MLP neurons of a small language model. Each row is named by its layer, matrix (up: input weights) and neuron, and shows model dimensions 32-223. Each number is 500 + 25 x the weight over its row's rms, rounded and kept within 0 to 999. Numbers have three digits each.
Before each neuron's rows, "fires after" lists the tokens most often just before its 100 highest values on Wikipedia text that the model never trained on; "fires on" lists the tokens most often at its 100 highest values on Wikipedia text that the model never trained on.

fires after: "\n", "ed", "ite"
fires on: "\n", ":", " by", " to"
L5.up619:530537486503498570550480500513517489530448484504527511476510463496478516579467476527514483504485516524532553485518512525473510525479517453533478511517496541486527484534503506485507493493525481525512470512506469478513512552470529509503495488537491522454463519513502519498493503519453530469471457510496502501521493499514482485546516487493504441496565517527553490510518507488467462493487451481488506487526499476466496535517497559504472499490480519468534446510487488504540465486479493524555529521467511491490475511487498518490465478487475517454518509508511529517509466504455511461

fires after: " to", "h", "'", "ho", " h"
fires on: "ur", "s", "ock", "old", "ill", " take"
L3.up980:474518513490513464484548466522548441500501490508488522499490509510479484500497493519488553464563518466499513523500501488478532490520516543521485494494486547528511484507489439550480532473514532494479489474482493467485492490492456531497550494454521521454507493520484467507510501526498474535508479483522532471503470485439478540494483549494509547474455480469476495478496502499494520501504521450504489475546464529523494493467482489493469514531518510499486462527502438461498460495501560505518501503538510536538548533518501504543502493523492501502542494514471516491488504478528530503

fires after: " M", " W", " D", " B", " G"
fires on: ".", "W", "F", "N", "bo"
L3.up196:477511519494470514503543497487506450466526493517484493486478485529523464541530539525470523468491492514505501466509519470499457475477509508468517507500452525494499533497518500485542536492475547500526461505512506496456499487492441477457480514458506531494493498512508543464489524503458424517533476478494505523458488498492524522516535475492502481502482517517522538482498476446547506525469511529533513520525509506525524505499522507490497494529525491474498466506497522491506500490423502463496533478509470464535476493492488530505438498485520445505509525471503473553486499505489530493

fires after: " 0", " 1", " 3", " |", " 2", " 6"
fires on: " |"
L2.up707:495508491475516520497488491497538456470464476512513506506455470497490527526524496521471499561489559458532486489525470478460484479463483519524542492509529553514489501487486485460486506529488533495494512487503512478483502524494523524544518497481501477470505507491535466499507529529501478534514511468471505473487452463473479554478517501480520503541476506460499509473497497456502486505496474503505485479494471483492502527520543512535537472517487438510521521479501512472505496472464494551494476506511486486514467524541514491476529505492483553500540484487523505449450493552461477521

fires after: " University", ")", " College", " League", "s", " number"
fires on: " |", " of", ",", " the"
L3.up991:502551529508492528501532550487486551476492506494447507511484525499528482496508491512492531530502477495507460516494502517461493524503523530445484508477476490479499517496516478546511496484496545493465512522497578510522498502508508477513503532531448469548533495489509484476495474475498494478520541465456532516520438511489530520475475473481527519519486444504533480418487522486499509518528545463496517469521492496469511498522538443469508494495420476512510522516478465479488488478486481502514503480555529523538468469490494482498510437477510520501512522499489522455468511500485470503

fires after: " 1", " M", " 3", " 2", "H", " Mu"
fires on: ";", "er", " |", ".", "a", "ic"
L3.up628:478538466489506479479483504534483483493503453500491524496490457494518517508499446488518527466519550477485474512490540496485490530476499500487493512480487491545513488487465509500528504489541490503541468530506493529489501515462487511485498543445539543504503511479534525480533530509521449505467475523477487499475498521471471502479557507523502515504504557476490507492493489471512485510495472506544497506511489552496548527480507499497499486536492502500488486459488481500488537530536497504486495528514484530506488550524477534467526531530514504458558500464495538507441469499502494524

fires after: " the", "N", " |", "-", " its", " their"
fires on: " "
L3.up670:529525525512471488491518493557484539475491481506522515450481514483534527505549517514523528518523481449487508463520506557490479518444482499533529496498487485509498482535524523494506489472532516474416474509448492515476475471508476504478481529513503494493484499493470478520562462520476492448548487484501478522546511490503484467506500546508493521510498478516534492488467524486504471495513490513481468514468464494495478475467506499493520524494501488505497535542550477471465506531498522532486494530476522540482467515492484503492552500510517505484467460493518488511453497532488494521

fires after: " h", " so", " fa", "o", " Ha", " and"
fires on: " that", "or", "al", "ot", "il", "t"
L3.up218:476525472495501491525535495461518500501508492520551516490474487501508517490475537501500457492506541465439535493482522523501499550487472523474503505485487511514537469511490459479520528545482475518516515462447506518527531528468513575481537528478559521503478522512491471473499468451484536489450481508490538509511480490494501510479496468513469512494459507450512544488488510489529480523507540523470463511508507549477503482487520451481470496498474453515511475498538484455566518548504524521501488530496495503458507516487539495529536500477520565502492496501548478474500503486509513505

fires after: " J", " Z", "im", "J", " Ma", " Ta"
fires on: ".", "im", "en", "ip", " Ni"
L3.up383:551459488541483508502508486494522511527469479473522484442482515459513528511490490488502491485495497493537488516494515468525528478494504539548549518480527546508459547483444471480517499480475515518489501463509497528528493468493511478476544495523492544480502479471477504512523517451488441503493483492480528506436489530468532546480545503475553470501535481532508491526517481522482491526478523511525508557471517499491518461482508513487512494504504555517484463517471560513491498514494476520487515462505517461446492536482458493527527477491524525491549469492463500455487499487505540493

fires after: "i", "al", "li", "or", "chi", "ci"
fires on: "s", "el", "ell", "e", "et", "T"
L5.up374:503469510488523519500500543470526512498519506516482500484458474542481524482532508534492508540498485552560536502521515496493477510519492521522483489515495435509481512480489519527494532505482507493532469481494508513487550489522476527471516514525537490436506496542518498471502508513556533463464474459506477536503529484484538519496509479506537531537489492511519493515527507512524497513487544520495526488471505513474506509449521501508503492529508482481519497486485480482489518511516489489524473492521493476495522489477490512562485469509490512518453535536441519461515451498481479537

fires after: " (", " in", "-", "{", " \""
fires on: "c", "m", "p", "an", "a", "q"
L3.up927:515507530515504497511482474497492542478463501469473487509530494482514499513479506455485517480509477511486489530468462491493529465534470548515453470492484517530478499506459488483456569532478466491491473478475471508509490497524516480484512465512516551513477510492473536456492465503499482510494534478551504502520495468467510572536477533481490463508483509506489486482493537477489485507526540513528486477518464526525460487478449496530477491542487498488478488471563502451494484503489491551528505501504456509515523496453506504493554458465497490489510514520521537528494505504500527498

fires after: " |", " Republic", " pre", "v", " con", " to"
fires on: "vent", "an", " Democratic", "st", " St", "ative"
L5.up821:538434511467525553481473523439514500474480450500496462499476510548516466467466534479495493474486521518526485491547501462545479458519476518501508480565512520509492459518494479515468489490510495509465513510492524544451514497487461498488525550503496475518515504498509483525491538485483514473517475461492512490494499480497493568487509487511492504494459502471516556505518507535491531493480504521510476518492490485490515454450511504504517499515479494514517519502500456486506502466530541528476466473459542505474492508491506480513502504462523505504532520490491485502530528512514517496

fires after: "C", "M", "A", " F", " Jo"
fires on: "e", "on", "am", "me", "au", "m"
L2.up11:496555523513497540488534467469493469448492440522505503484495536474529500486556492484486473528486530538527486501522519527474521479482494530496460484437524498514532497470480485532507525478540555462502531487478490500536503494446493498460519488504521504485501510511480512539525482494480478466490542504515492490491503489500523512488479518519463539486516509478527518493499522500510466505509486485484500528499451527535496532505495486512510443518491501527475539485455476498496522488471503489482478539516515504495514528509454488514520518468510481516519476455478483522442547513547530484

fires after: " inter", " ex", "s", " con", " sub", ","
fires on: "est", "per", "par", "tin", " most"
L2.up871:487487492495512486513499498484502545504454534502531496497526525521497487494525498472483485513495499501488490506468516459489546479480500452437502457508476521508473499496528498561510489494506479514473482500557497512491528531493482497493525473483520481486451479505489448500497504504515474510485499493498473503523509509548494551504485489481517495479543502502492474470519475466502521503502514501486479494478475484469512488493484496548545506549473450504522477485483513527475463471463526504453488457517469500545474529515418495486502468489523511547527457526505487500492444475505504499

fires after: ".", "°"
fires on: " He", "\"", " The", "z", " It", "W"
L2.up878:450494542509494533478481467484524514527480468482492515531523514480464534472496520533502488557511506489511449454493487460502501522471487473469533523527479491521465480526522467518489529514530476468464507510511489494486532498493452521508503522538506519493499486501520467481520485495513514502534488514453493472534490525507501471455485469492461491495506514518515478491496534542516508533508487463501500520531464463506499488490493527501526496526495471506477489487462513457467500478481519497482500521459515461482490508477452524508507540507523462520416455512466554506516482539512508499

fires after: "s", " a", "S", " sp", " ex"
fires on: "ent", "o", "per", "ctor", "e"
L3.up912:535465516519492483489493496491492503493475497502518501491542502477533549450480485522475510560486453530518530577486534476505471456522500494472516504497539474490479476532539500516535494528491515512472461469521513506488523546538463480504465498460520494479501453478512469490503523484515500507463485511477467486532490539511556477481466467476518525514501506528507501474509493498512473480494484548493461528503491513500505471487458473496531513523484527474495501500459520498494530538499459503496478509496513511514517466497478532483491524506513528520508433476495444513522496471481563523

fires after: "ar", " Bar", " Jo", "ab", "ver"
fires on: "ne", "re", "le", "n", "ron", "s"
L3.up145:502495490528471514533505534494515512466475460476513541533480474536514536490505502503501487495487487493543468505530551525532489475479495537504492474511489457489521485522460450514524485488512505483489493490501480503506500497487530442440457516488517470471518501525532517534496454497477475468476465473523530457525518466458458520502494493494487496519509504509500487530442484541491503526500521492481499501471494506544538521507463506552470488465498505527492444530520542478497495493445500540498533480465517523524463479487493489508513527541513477530483526508487521508558497532498506459

fires after: " ", "o", " h", "T"
fires on: "t", "ot", " Port", "ea"
L2.up1014:528496471466493455484496496501515499533479511445505507529501484496493476489489449485506482524479505499507513493475484533535462471514477517496469538488515552477476462465479474475530525517475514485457477508490508517505503512526494549493530514486522482468475506509465470507512484529472462573532511529547524475503456504503515483492506533516513530478514551538457528496487485468484517556485459502448494472499493512510476483476533509510513477518466498522517498499496478456528512481463494507493509555447492537488497488522488536458536483477466536498484513523534538478488522504465529530

fires after: " I", " D", "ic", " d", "G"
fires on: "ra", "s", "a", "re", "r", "|---|---|"
L5.up547:504522477534519501541450503544473511476461495468484506486511500488481482462461488516486474505501472533516478533474558501511533490510488536501522485511534468493514525509490484492515503507511445511483498511527495533466548493501503508540497469487498487518504472500470473537520450481490426494487461513501478511501505563512501495500484510490492518529508503510460495476465447544531485472524507515504475493468490510499490493499501475525472486526480471487549501524501523511499512544485514517506472501551490504526528480481467502533480474543547489500478483490504485529458497518523541475

fires after: " ", "ba", " Sea", " Ba", "li", " Bri"
fires on: "ttle", "ten", "dge", "Release", "ive", "write"
L2.up652:475463502495552510505476521499490483537486491484467526482494522538493569504527486480497523494480487499499469469485515516495451480466476519493519527548490510491500524472526492467477489512523475474546500500514508468489519505507510528561508485513537490501485455554496508517553491531531526495487468494504489533506508531504521475502503551491494490485494529503466461518465434434503477489466507531550440549514527478508522487479493524473506481532447490507533550504489489524518543518517516499517494508502500480518515533479491487446477512468464504526535469484501496512471506486496527519

fires after: " ", " number", " one", " List", "|"
fires on: " of", "Release", " |", " its", "•", " published"
L2.up699:467500476457502488515494552564488529492456522460473450549513486481478487511513492524470521495495505513506484507490489504452485504486497499466436517467487478516538493519517488494471450481553492450536500521464520508478554489495486503527508523498466494479523522464537512503544541539502499512532525532518476468496517474463500516499548522553461502538513511485516530497471462532516518493479454531473481521489498475515531527502502533461539553460464469521526509508491515488510520493520525506457517504506521515515554491494487469488534461490487503522487520458474505459467543509474475478

fires after: "L", " La", " Bar", " Bo", " B"
fires on: " A", "n", "a", "e", "u", "i"
L3.up663:511494496485456525529473521528498536541532509501488510486510512503549519539521502464481505521465523509519549514482468471474508485551449506504501461468530465553480501474462513479459540491505495501490480521468520453508473534495476536484528535507492491523474517464471511485512482500474495493506537524502489506508507501450519512488511479465463539512461508499523478495514537482481496523478436487500484539529557515538484529465520474525481476461485522470472534518503506537481461509508521471498430488499466478502493501506507442524537486508540496490503539521448464451513520456538515458

fires after: " K", "am", "H", "y", "\\", "im"
fires on: "ing", "al", "d", "se", "il", "my"
L3.up177:499546511485536479537551503515492528463482508494500535518491484491517479517436512465485444507560528464512484487518528511464516489484506502504516523501530492469488487530467439501502517507452494531522534492504495452508490482535490501478478534513503528483510508464482467491494520496493452502485528529493522512538500444475444552491507454521492513499474479476468509473540487525512478529487528490475509484523496526488482526523500507522499443467468469517474466471497561473441473490498490500474512486491469529520503546534493527478513489502514531533517501487517497507466458486545498530

fires after: "i", "ci", "s", " ", "u"
fires on: "ence", "j", "el", ":", "ell"
L5.up976:521492530473507503483494517453518517563522468505467501495443496486540536486495503529476496530541498501461471520483497484515482498484487501480481533525511515482560501475487525551526547486557483519494468489541466511543527522466489512534466515488486513462523504491497527474479530491505514488483510517486530515511543478506496517463519479498560495501490474527546482493520501505487504477517495498506465444508472504468511489524508530502533528477508506512496508491516500523470522501514475534497463497522522510485452483476519484488496502555494493491494510534492497507453498506483489476

fires after: "---|---|---|---|", ":", "ed", "|---|---|", "\n", "|"
fires on: "\n", " by"
L3.up972:460465503488499564506530534515478493514513483504540512452502522530491501532504516482509501485479459469505500491487478517519502524492561543556473504526500510530485532485517512478481482508544474531467504514504499471538509496505487508472554525507476472491512501531490511541508478496453481453516534477485449514509519493471487480484520525496519464498543493504499474464526523523502478510506484449474466502530470511476527495499490488504496487437505506495475490455531454500529528525477514485483533529544542489485489573543527446514488514495502492496505493548461529519501491487516446462

fires after: "le", " lo", "re", "e", "lo", "ro"
fires on: "st", "y", "ar", "a", "ad", "an"
L5.up951:501495523453474556521527506484481492546536499496513534477486480514502528486481483508477479539499498480512507495515479470485503495517521486459443512517471516503486464525510539476485527507521546519510471443489509516539490459493507501518503482542494518514497524507478521501455476527503476504526499477514485513484543523518555502499525530493476485502493502485462465476455514492466498479490490477469459492513493528552519495506523523567485490493449484459538527476505509456514529464537464503498542484484527512516529471532505500491493504448453486536525513526495501504539496526500521488

fires after: " |", "|", "---|---|---|---|", "|---|---|"
fires on: "\n"
L2.up516:508490478501491484500536510469515493491462508553485470500520494535530497521508486518502540507505550464513480501502489514501495517489513468487507488481445513496514498501474520479494507534476519493500544486490509456509498488454465478496473498529461532502472456506524481522495537445503466478535491503472449522509532516490470494474536506493516484501517503496501473474518510523516504538492488549468467503509471523502513548479507496524516495471479539474501505493553471490488526488504555531481495495485520472473513503524487476443524482499513480516528492468486495444514494477534535504

fires after: " G", " Y", " V", " J", " H", " T"
fires on: "u", "e", "ong", "i", "ian", "n"
L2.up240:446557520466474522498486511522492512509477509497498504506481515506509500472513508467508498485529484495492501491506555514534489483531500534518519510507520510517499494540515468438499504497491565522533535527543506466550432523477492505547503515508494548467464492480513518507506488537480505493518505444483512490504543492504446524475525494484557491543480540537494515495488492454477472514523485519490470504478530468458503498480499525499496475525482485510497537516449515520516495465512533490486459520505501517523518508504554514513542489490504519496529472524519498477450462534503511518

fires after: " co", " so", " no", "lo", "ite"
fires on: "ur", ":", "n", "ci", "s"
L3.up574:519513513455500518528543506516477470470527487513501526533493471455478509497484500545462482494552495469457507499486503533543524534481543514458528522526493533515526496472515521536461522508510492536491556507517493491547479445474516527508493505532458497531463508491494494479539461495480475476494481475524517507506477457514525548548480501499448514515501520488500489545485489496535507474521513521517488531522516493443464499504477519475501513510462514489539469526492456493492506515496493474484456497473506463528483508494490462495511492499454477464489471479515523531490499503511501478

fires after: " a", " an", " most", " more", "=="
fires on: " ", "ut"
L5.up1006:535484471494482511445501478544526472496498547494505466486471563512529488512491502539473488502483472521498488468465469499485528511487518478504531501515472477491533502512480515494514522492512494487522512466454496483472504472504519478481472511483456469526523481487493520460491527507552498514493479474488547445503521482525489495539522529502461527466452486486475500480491528463466494517564492523486496528495474496487495484532501496529514528500457484510517534509480505464492489504480510520529465517528494501497491541481471538500537473480443492478535498529573514478453542560479519473

fires after: "-", "″", "|"
fires on: "|", "N", "-", "L", "P", "S"
L2.up399:517502500496522469526503537499503535467477557516477497512488472494491498510472465534563504505485452542520503516552516505519529496491542513439532539468507483459512555527426529498455521495511488516477493556499531467544496506455511468489510499536504503492508480492510476527493522480496498485474520477503498479508473501487484466532490539532485492479475513498495465474491533508539540497499454481495508528488479552497443493512468492488514514472556499504500487490513516468470488469463502513493504476497552460526517491493482515483551486503523512486499518481501482428545466486514491485

fires after: "H", "C", " L", " cl", "L", "or"
fires on: "a", "s", "as", "and", "ed", "."
L5.up991:475516489552468514543526487481466554505520508520479457491501502538492490490528503479488503556522479519462524483480503484522465525491525535524488430520499502538495477481508527495494471530478487514522509531496517494520517543499487479477507479482521482487487522446462501497511493481504465524500517466470461485475496490511503503450535497449503522499486524501483497533499559471510523483516480513471481500479514445464543537514515444536476482519504457515540491514504476470471530514491504525491479494519417471521517518504481506496448459492498494507488505516484512464542529481532490463

fires after: " f", " ch", " ", " w", " p", " sp"
fires on: "art", "act", "ar", "ography", "go", "el"
L2.up7:466496496490475496496496492484513549515510470505469480513508507539469478541505513501484451476536493463512504466489502546514489485478484490466510519470477465480535465455510492527515510472512459510503477529466543504495502493536514521497501523471506478492499510496484511473517496520463453480502497438497485492522481503480479492492529509474528486495476517479480507500493556494482530501500472521519451527538489495537502518446538532505521500507474463534486466489464536550518508491482514478511496482539516486530469545520505500517558518560512507490477470503515501517470534513460505482

fires after: "\n", "s", " Year"
fires on: "==", " |"
L3.up735:550469518493520492548529453507454478468516521448485486514493461528517535543482474469480470472500473514468503547541513517539503545473464514494508538478469492471525484494517529566523489495501499487501497492479477496502499490455494514479511478502490479543538480502518493494466534492496474490529494513506485535517482488499516517519505523509495476487521536520524435517523497527467473469496477526488524510468484485517539532505479500533528457498508513481525524483492551543498488517500526463491465494486517491538539511467517481475525476505477474522472502459468501456502481520510548473

fires after: " St", " st", " Total", "or", "C", "im"
fires on: "e", " |", "ep", " vote", "my"
L3.up130:496457521552525529485501540479524539487464542508466457478505509498481535465545514526454515521464457510512469491481495471510490480525492523490502464494510509498536507532485492514479541482494485479501507483500459482474527490549498488500508482523504528463525547515486522478467515528473503480494519461529469468475533478509508521508477494479460530526475486530523523475486465473510504509496548496528505504472484501475552477510470468528535486462512486507476513474502488515464503489445490521489531510506509478450493487525500540505484481462500474514500517463470485492465533499514518503

fires after: "th", " A", " part", " Ma", "d", "cc"
fires on: "le", "ic", "ad", "us"
L3.up805:496486493536513511495489495545528520517512557493489463491514453539481478498529491499470477461477528534440495527490528495466504508529517519529516486511461501487519523505497527492498492490440539501486522510467477515527514554449498482448513465471468499511509501513459524472522530436462508502497521488542505478507511486472499499465538494493488506541509490468495475509543492491464510504466511512511528501534530482472512501495532517498498474467489499499483505489483512519524508511507544495509491516471495565487473479495501473489493507502492493465503481520501524492475498495515526486

fires after: " (", "'", " D", "H", " He"
fires on: "f", "s", "ist", "st", "art", "nd"
L3.up619:490496488482557474523563505491540462471517459483490506514518453430497493476506481504491554481517512454458520469500502468525515531506534509492487501512500521451497507507493481495501517557497510483492510529470504544471469528488516498485493504507511485457520492516488483512501468474484468459453505489483473501455517499482533555502524494458476527490526513486462507439485529520490480465494508494508524478518503482487462527517505481548479557519481497478494494500513529502527450482478553477519472503528502513506500491505499518489566498503479515521521532522494495500485487511495525479

fires after: "en", "s", "ed", "un", "d", "ub"
fires on: "ic", "'", ":", "le", " |", "lic"
L3.up1004:500501511489499526475540567490484506526487479521482499557555497512533456554489440486530518515484457484470526512537534478496469509472494502485512516505497504500517493508496511493560434470498503474529443503462482533501537516460518502553471454469495537475474523513529474494487495517486495493488497521545482519496477466479489446514497537482532510525544501510543480556507510551506512538495490479435509471480534500495522499504488509530545475473527541518537465494501513537470488476503480451525512495505517512510486505488513516495519488485534481486511501486468508497498520486474512470

fires after: " comp", " con", " La", "vi", " pro", "ra"
fires on: "w", "et", ".", "o", "vi"
L3.up781:541477499490536471517519481520469508499504519509455503524507487486512488544478491533538516547482492521483529482495455503508545492452493541443495503494488480474471463471496513464507468502523575544479480499506516486478509545497524495524491505485482487506498499465458521522486498472533529510516454413512502495523468487503551530513491506491490499488466556524563484490488516459515481507508474536540507531489487516497542526492517501516522515519463433526512448490486442479495485505519463489530501507500530491522473503468532477450454480485522451491467501471492458515505535488502504488

fires after: " Mc", " D", " St", " J", " And", " G"
fires on: "re", "N", "ra", "r", "K", "."
L2.up160:512579493491466540498468480467499499543503469501513515500476498499482483513464526500510513513486511483488471494516516513469523515486533513544510496471542509459455479534492479523500506530493477513556496487491472492409497485435530467541533499488495495529488520504492490505515497495453432513514464523486494515463532458509505502459515446518545474508479504505480539493539495497512521535477510483483450489524517512499553474507487472499501465488477503510479495427522518542525539526525551498523509535550498513505477522483485505485526480507499469503470504495516469515473501472505493504

fires after: "e", " ", " su", " E", "E", " Na"
fires on: "ar", "re", "pp", "spect", "mb", " Port"
L3.up491:542496522484541502489522520468510510524496522477488471488514502473530523471469505530519498497501509461461522555550525495523509483543501513485470489490527500533504495473471518473487540520480502530520555477493538500507504452522482486478482491530513524524457538492501496472460525510498487454532458486498494478531475515481505475443521509514530511484508496532471523531510506513535486498506497496479549504482439497538440509516509504491526509474476492496509494512494482488492490512489460525488497525528505532491510441533478556487465469491516521545488478456542501494486477503507495493

fires after: " U", "or", " re", "par", "op", "d"
fires on: "p", "ke", "ul", "ing", " ex"
L5.up777:507494498467500551524507510484536546502519542513514487491543512516464534527518509508488564501537501490541509495489443516502470449529468520478491494512504522482542510498485491496523508553488544515503492496514521478497496526468520510501476491504490506488490482472508453504500533521550485443503483502504493473514553471515535495497545483528499477557504508494523531543453506473504493494479490490518445499492444493522546498506520484512497504488487497516495509476480503492506457531493479453477502493418488491454492478498492465498528460511527530470502499498511504535512513504526495472

fires after: ".", " ", "00", "4"
fires on: " |", " He", " It"
L3.up1023:477484511481479519511505456491470491500492519459478514497531512446469532483517484506546496502480495504511468515539505479462466515467487495501475469568510484527501500536503506490525533543538478493498494503497533492477469579514539496488522514491499512500484500455495537517526523512525525502476485494486493502490532525497467503441472506488465488515501505494521485491500481489488463494459504525508505549476461531506524506439508481502452479461511517451505488496524477480533502498515487488521475503457544464464494527476498471507485525535494491443514499517526518493477520532499492538

fires after: " ", " con", " C"
fires on: "en", "old", "est", "ven", "A", "ent"
L2.up756:513526488512490508521504495511531548548484465488477504526512492504498478501516457501543485531479507541507523500476498529476537500495530475501504476503503453514519474529478529505496557514540488464482516452526493515503503500470504516447467454541501500479527572486545464495519531517492506508499497476466513517549464479486486539489504514489548534505507500479470497491472497474500508530461472496507490489495536525490527506545532468564493426523493495496498524490511478505470466513553504511488486515509487495515489463496498497505507521431481481540492520471478465532547510483489514467

fires after: "lo", "po", " Mo", "la", " Po"
fires on: "ad", "st", "y", "b", "se", "ent"
L5.up854:517503492469482512547442473513488488513498481463527488466546490514472518489537467506534514504504502512505546519537525500491483504487521474454493516474469516520497520535522475455470427543519507538519487472486481542497551477515499518511509511485502554485529522491473455473488481514515510471488469522501525472490545443515494518500505505484461490529523461442454436497476513483501470503523525499486473516529503512517522521493515483516518485510477533499503492483482528471474523494489514490490532505493532499522499518494521486522513511471519461524468533534536480513459479442518506490

fires after: "ci", " I", " Ri", "mu", " Di"
fires on: "re", "et", "de", "pe", "st", "T"
L3.up428:505488512545510536558486481537502476482493499493487471468476497493527534526494515468495489455499476504519494524516504522524512525452476505470456536505480505489500510495483503526486546485484486526508483522488471467490508531490491510462512539529502487501456479559502512510481562441510466419485487487502493585483484497488514485530526467463525527455528510509476486494503435506482493513489517500486495487483485473486499518520515498500470485502497460486543477527484542503507513513498489482505538486525498502525496497482538472516519478526507542505486525507448521492543470500514473534

fires after: " re", " no", " Re", "mi", " Ku"
fires on: "port", " Music", "vel", " music", "it", "ly"
L3.up95:517478504510530521507520492459474496473526511499482521475534519471530492442486517549514467527502561487561461463485519488516494532497502513500507497483507506469514493480514471473487536492470499498576477453499504467494499525462476487484547528516492537508437502508511524484491516510486480522531490492524485533482497467533517492533507483512514507550511468495507501513499448498449501507490547489527533468511518497474525472500472516535543523497472461504480539536534557531494538511474516526541499491471493499539489459510526473478522475501512509509457546470513475486476498504525503493

fires after: " |"
fires on: "\n"
L2.up215:523473489507477467519508499530483503476458485501475530503524484508496501480519486520494461519472513438494516505534487512474480539471499489557485477538455427475454473478478461491490492515484531506498492556469451447510501505460469517499528532550487505489517489513511506552537524453489488456506498549489466531501500496504484519508469502511529517522465539506517481509496515525537487506477499494481479516509505493499509488442507493500531502526478482476479510466526472497546475467503511545490523521437534504525500480515513501492540528540548521459490497499520518512524515483502548492

fires after: " G", " St", "L", " V", " Qu", "ent"
fires on: "e", " Se"
L2.up801:517537511482562502513490503528488500508490529476573516509502446500514495484486502533469473486484504454504524487433511523477527492468449546490489487478523455516523514546481487490481498548495495480538487482532489489492526503508503534532540547502546480492506463482502484497520455508476500479520510548515505461496523487520506466533502496454449465526486522507524486483514477488526492515490481541450488497518586496445448512505480468479480455474524465482487471534472495539523474482517536492505504526507533527473486511529479522486532513496500517448488496476482499483472480523484506527

fires after: " ex", " re", "per", " con", "st"
fires on: "p", "it", "i", "ti", "vi"
L2.up373:510521505482533529496517498506520561518490506477503488504525483511537481524480459512503533465513521485475521443460445462487512509502463486520469487481485463475502491471493501484509542479518460483505502533548553520488546518494480520483513495502517522519526514439534528488494500498461491546515468462516491477537498512499505490496512536551516493484526507531503510528505516499533568470481481473462510498419506536477515497525494509546508499497523496482476475487523501464513494503476471498522458501520461486477467531456468497519532456504424521458544505522509514493526485530477494486